Part of a small language model's weights: 4 heads of 64.
MLP neurons of a small language model. Each row is named by its layer, matrix (gate and up: input weights) and neuron, and shows model dimensions 0-95. Each number is 500 + 40 x the weight over its row's rms, rounded and kept within 0 to 999. Numbers have three digits each. A neuron's up and down rows have the sign that makes its largest values positive.
Before each neuron's rows, "fires on" lists the tokens most often at its 100 highest values on Wikipedia text that the model never trained on.

fires on: "w", "st", "wh", "sh", "k", " Fle"
L3.gate341:533513544459510514503561527480450447593511518470501453483548538484446514461365550502465467477550522506479490493495479552511428512491439510443537470482533513461534493481531538506525539429415485472520460516514494524434513531539506502439600476479517424567533495473471442420502541465503487446
L3.up341:554514450429554484450497483479459561539510535468479501477493525487456490443430414423450471540504519546554462493545456518561529530471493480490486466458584567520513482478517497503498538516490512537443477518547480520474472531527558477521526486502548465495506512521477515504516551527464518441

fires on: "\n\n", " his", " her", " its", "/"
L3.gate169:440491507502523523545466501440521495574488418539555527476539452527454398457510434520518464502538483462493539500482508485471538531404470450479530528493408472460544450397469527468473521473518474463472493508474554521462492501522511531506486395522448468519453536420462490542553499501553384449
L3.up169:547579494519540458455479547546498500562479533538541434552481511460495447479574492506446463491438422472526468557554498504467538475560517539462476536499467518522446521473454470532520541530512498550517509535451494536486404555522511510499490578451483539534494429518512478518454530482547516470

fires on: "sh", "ed", "y", "ing", " All", "\n"
L3.gate452:577536481528464465557550543477506503505517518454495471469483512533471460504535525533451486499494481482511466447532444459463460517500557477468548469414469472488479417473494499487428486525443531543529529467527550415497600488595492535465509479484460489537530508578539587468546499515491453545
L3.up452:486460580447531412479505540493560513529460523479564494473573431480493471467543542531452544563481548478502530501467437498457583521517508494535493472528484498504426480539550607557502513540496507588484511447535412466509569511500500447498446475519462490470490491562427527439463467475452558511

fires on: " and", ",", "and", "-", "ado"
L3.gate32:486433426450545481507484563498500539462527445483413505472472485466455518493602442479480493469570480579472467469510448488552498486550491548534612443552538402514502501527570474448557507453437461479523532422569475493485464524474485543457493525480500487511543494504515476502483624448518566543
L3.up32:464466524538457598512474534477465575507559525461479533485480525464493435515458453497472495519447510412511460476441507436491487509554556447485506487455455518442508493500520515497453479491428508477492504529522492557531581459475500479465476437461509467551543490492448475569545470496510490483

fires on: " of", " (", " is", " was", " |"
L8.gate208:493542442524453515498523533516420431634510520551505516539516489492481507453492531528518516467456501541460438447482492508415576470572427485496576576518443505480502522492508488554440544379485502521453464503457461433547404534469523486508539576445589575435497528444491510580493504517531500561
L8.up208:537523511443414475562490500522551497529525462499486521494439471436517534472475450504479583544428465432506473465397486495566461531471485535529467491529551516465464522473499483563452454506460566522549572455554483491486492505505573492483566480494626470501515522437498469459449524488445529508

fires on: "=", " was", " is", " are", " to", " were"
L2.gate501:515462512467460445435515544491487542493512493467520459510551522526473469497607531588491477545409459465557516511523523510537434543535467514535479480442503561523528431544482531472439522429495486488558557467468494438442536417414492492534480473480508439508500493501462542479556553548493449421
L2.up501:495450582432465407438515574353553533479514542508529523485512521546516521504447539453565556480512515465491464486541487477477473443459516520514515518494514535537558410468540564506436522527493511471484502536532537383510464475478444451513511492455540515459486437584511446570436469497529459427

fires on: "-", "iji"
L6.gate82:460524467479523535552507462459509505465515524480445488542485543480498488471482472523499573528596468537508451511533535496470371504553509528481530555456551492488486552527450477436500570404477489533590509480514530494473525494569531518498499506517494419474538480469440477447523477457487493513
L6.up82:499502517580524526499495454490480486471432534441472501480476473525468530554483550477477526552514478462460483525506522494481466519497512492497549490423519503518551445534527497436470481570544509493553537548598501540512521485499506491527503508486507417479488480445503528495536477476565607399

fires on: "elli", "s", "es", "ict", "ice", "sc"
L2.gate166:531467512573451523528579479506482506550444405514477503505499548587558452518460552520517504505469542511471478591449524439527561454523534508461512478448486577549509486500512505575466448516518577501462558544521493562477489457478571508468509468453507480503499472510478572578518463417545462509
L2.up166:569406477511428475505490533451510473597505505462478463549527496514561508491552479501508500463453462471471496548488529437477499483399571558480485525442561467493522448569492521432497540571472493447540524456493426564482512485567540428523466566568519500509517486507467558552524543517436492483

fires on: ",", " |", " (", ":"
L6.gate311:461459479519480521427467499540446471512539410592481471536548511511460493466476541483529444465444538463468542469443477475437507457540552448497540447515512521435524526462507450472486423444523455495466504434489484495520457486511549487473468466539411524454497488468524523470504563524515551489
L6.up311:447525503494496558496438438556520498523505397558526436536540532460470509445473464509548475517523533523521525490426492508471524479513495554515535474522499511459396515500510470496482462496564513467447526434455417493534497459513569444493532453510511488504443483486539535499436477490412548537

fires on: "z", "l", "er", "ck", "ad", "ç"
L2.gate426:491434590544518462520454512495556486496551546561465543438551476495432518568576556555493548495450480625499524490487494517483499535416473554555490508424566508448521428545555422516583481449479523482510542535475507491501511513554463510493465511523470477485524528499509501492503524525448513527
L2.up426:604514385473541492460497474585507528492511512489472471504516403496525459420504476539544547494502513559481491476503521498512525512499525434510580539490534568455507491524562482557471457520498529519513519459485504520454481502475524582448473499486509398467491470485490510504535437506451426474

fires on: " it", "=", "mi"
L2.gate499:506599499486482564574558451458509488543522499544477516396518477482498481534509488521559521475476463478538592507519506475483505514484539490487522579499476493488540475553430533505505486507454484487468503501555496547410557540465443449529495545468492540534541459506525427578554434500546456476
L2.up499:535486521486490501500516484517475523572521535572455496542475439512486512521446482465498419454485493516565535461552552523558512472470491431489498545509553526457443444501425473525531557444452526528505538510471451533568541444512441453482504614472531555473547452504434520500479477497508534453

fires on: "l", "u", "s", "le", "t", "er"
L2.gate597:497466510481476495496502503557527538455488491521469536455464516463524529457483504529490534463528483520534572562419482475480466524499467519477502556502550565437448461555567489484479568445464557441572544488514587539514483504522517569480500497516478534540544550512556504545511566464504451512
L2.up597:514508478453458511504488443495509439493446526507507487508554510522572525509502556464532509445577478509537502529544561555513530483563466474402518588567441496407491555543520541531529498508479498509575498476511470511504458426517589522533471550470459494473533466559469560543494497527491480474

fires on: ")", "="
L2.gate204:449536439520447442461484482466539508553537448498491500381560520563477485478575407530401510516481442563502562450516434479472528529579515547456494502516458530479519498487504493543537550529443541534541496482464521428431572494537430497506468429561463498502525530545451464481572469615514490515
L2.up204:520423456508473557385531494484530575500526494542471459493443516495466453487508493487488510487455452468473458431483503517493468543481512399556483466463546519427529414508483577495538508481527521526521513497437491487501444469510436427498455445474538537467540439498512469470465482515430526531

fires on: " |", " (", " the"
L6.gate214:570576519499533577404507455527504483475484424486451498507565504535461504541395467527541479520420556498531558519427474467509485446500481497519592538466485557429511559511512444456482456485563488482487475443566431485463473469470519495500509492436523546521480506467502500476512499532535547522
L6.up214:453449532542523606520549509536468496513512514491512486446503534607514511558511492497552498487551472517507528455505497532574490547485426493480540516551511476592494519547458535548515493444502546471491531477498466449565491490530482501543452577504552562558507529502493565500458499533497551551

fires on: "ing", "ed", "'", "ert", "nd", "ode"
L2.gate153:517454474512558512531480512548530428480449549471520509501476553482484494551490566523450517507488513500544464418516431506469481491544524614461527534499528576528559506473483507489522525546499513564495450468539479513549587486544489535530494478519562519476546507590576531499525503458559503535
L2.up153:525523603489512474543459427596447493489576498577522504556562497469510413482466556492493501399478472475538457473518398478511503474461508453510558507482480446482531482535487521533525557552552456512446509563464477511523465484451526434542555468505496494434444489526466421443462504477505477472

fires on: " was", " is", "st", " Sl", "s"
L6.gate451:487503507491460481535535472508500485514573462525519521553479599458504551530537477517413428552552504492522499498529494532499539478522524582419519469613554538466413563508584450514472502493448515585518537465508522478476442483471452482548515554510487418432557514528449532470530515514550510505
L6.up451:511497567467464528481504489530481505574494476490458487548487392509477422433599529517452513534527502460572532509512474499526458481440541482423468534566444483484468531423533512564523524534501483518604517522486414471526514503480497503566509526476454553551537478513533475492575576444491491429

fires on: " In", " During", " (", " By", " On", " during"
L6.gate147:483483505480552460591578430517443541511479508423447485518520489504564517470528440495540494531450517520469488461518567472501535516489526528443519462556531472501523468500465463546493480556551426509494513418520515437472421521524497472447526526433467551455531517598568572531483511496556538488
L6.up147:478518536476566566509522438481447479449495528579543422506523502493490489599466575522538444500482488469479518497456527481466442554535458505600566468481484569479545552487501409439540397534475540478521402446503514447438508510514524571498485550491454483438496495466471512597508551544484479484

fires on: " for", " at", " with", " under", " |"
L7.gate550:478527594505424440508464472493465406472481475464507504470454560557476479536495526527559492484528505503579560493524460534529483568494452456525504513515511501528539460496545462498497481448503537531453386448432507488495470564597501512505512591472492506478479496528464541509525518484452449443
L7.up550:499546567461509501484539537538529515491467506532514461511489529556502531504445464573571517539517600520481446529489476509497558510447422464549468552561524487495514521516450493499514477524530450503498520556513481515507438517528467481399555440485499528544487522482515468521527489452481503522

fires on: "\n\n", "P", " |", " office", ":", "T"
L3.gate121:469451502552488544464478498490469476542403513488524483511561515565502465516493542437453457464576487489460514500522483496494481448461542506456559468522499477480539491548512477467438463487492499425566568531489480457522475508539529528509532503503517514507437485468519551543520487454555420508
L3.up121:454472541578481461466497474424487453590467542428431524520535505496536443567487512490567432462498459479520455508539529552490454524526511563463521526460477528462559485461471548495463483506494517536492500546531518479454457586510538505532499544439418507433462478510570440464565468504527533457

fires on: " |", ".", ")", " are", ";", "\n"
L2.gate526:439476494544511522487537463519467510585485540476497458486516547487400505473506487516466492559445501509488587486517440508490538528467490547461482456485486504488507535497541460481478498555469486554490522386502490426573523577519587503523518498486468472504515528496472444533491487527530488486
L2.up526:440498427569461446381502479515485495581583543447494439502484500440447457561476528528519497463453502596463509579524509495498474573505446486485497531519452539432483533444481508511490447562512473527429497477513501468516497495531471514478487485497503535501509473497475534526509491551559456542

fires on: " to", " of", "=", " at", " with", " against"
L7.gate70:455550524521482482505510426517515432466518501466534462506412521424510551537472429583495428427493497472568491499504472527543491525450473473495511548532474534498480516545509511461561422519512519505594366510430434379492477557446499507487467575542462522519421529515461536455520440472547498497
L7.up70:487520507610495432520527518452475515545495448467541499486478468506500580479439491489459568480458533476490464534435439546490598517482517463509494441537514525453477589503469441557556502503531533533465485492500508561553502571451542473359490536538527496511517491479493457492433535451444511503

fires on: " of", " for", " based", " to"
L7.gate240:465547499536474575464472527454525514447456502548496458455528482482506543461438497575477531463478479503561500547435544478521529457579520505603521588542467497484570422494600475563539388565474514482423493540539469522447455504486573498513480538455460473477491535460430597448487450496570443593
L7.up240:521455539559462511487515495491593489402474572511506465533529514503516561462513441511423524477495522518587554439506438535534428537486496420520509497488361553471537472501514546492498483505514500499420481483502500491520468461535473463485501492490490437437512441495538490409433508486470484472

fires on: " of", " de", " in", " to"
L7.gate687:521544516571514564468454560567449427465508476492512539501503492486538512506490546511455428418561558536469504554473487460534469486492521460522512498522420552460439489488607469491523475538493579506452488437473454530540488537499535544502581506464545516481505472414539515522559490488499484459
L7.up687:514572484522509428486510525505492471466553474530479504476518444513488562564436521476421525463513553528499537461474555547470467476475501459506509457446495489470505522535482542546539426520554470463444439477512504455437480514521492507489549487485469503429463499455557543555465516434434487503

fires on: "ng", "ing", "ed", "ers", "A"
L3.gate699:418476559515501538483512407523552479497437573460469444506485443513551513580506545530486528512460458557450475501522446539475559463476526535485476437489444530500524485491490580418605545476527515520454480468497424503555522538473503481505502558509532501456500454495533556463499476505552480496
L3.up699:484454475426561565572580519539445430536500457579537468544537581491424545447467531530428522516560404505522479458443511518528534481558490566512513484499470468473487450525482449516521520503385478456500474555503491507542481474455459555478524478565481489536457444507471476586454420488540481522

fires on: "\n\n", "ief", "st"
L3.gate291:474514518501519464525519472423477510513543500489552487506500515621410496602511526410476500590568528464496522546445487539443467529476489528542545464566475518511479582479464528522452451475527507491466533483602491462491515566517600522527486520478465462419482509491478505543535528544564457530
L3.up291:524550496471460468568459463458575504482452441500473526524526434455554496509543519526548441500476495484500494509530537465516552433505540499438475592509528499471554419456497526490531480499414558493577509518446512536481420478502481423495527436473446461452444495520454524538486547418518500481

fires on: "\n\n", "=", "P", " Succeeded", " =", " |"
L3.gate228:563539535541506542524460431438454457594470476494467443468520493472487440522562525502435485516438445509455517476491480524539554518481473585540569449523490475521481515545506510572561528479515547509521468423534452495426580466567557529475409468498506479500443495538530460472567515530472557482
L3.up228:473527527451464552540510498512510530458485528462521482461563525402503475507501493428480438521463491473451414452574410558509555516546525462442501516459510523434535463468463461474481487448490599552541476470470497465466466523453492494505541614560547464539586494448525583461502552444406489496

fires on: "-", " Mary", " Ver", " Marie", "T"
L6.gate268:454512477513530487490455448527557474526485499485498443491465480490508526488522527548477539524570504477490515474469548488519454479558499463459521530530479486467550471544419468517463513429545478463505561448557458436513589494468485453472484454446539497516489477538484449507592488548515536526
L6.up268:541446506515524408462483574561497419490535500403486442516478414477491489493502478487482493574542462545505514487542477532531513447470520504467537472435478459461499486507509548439551502451523554537485487489518412502526517497458548470498535516500505481460502551475536483442542457481603606491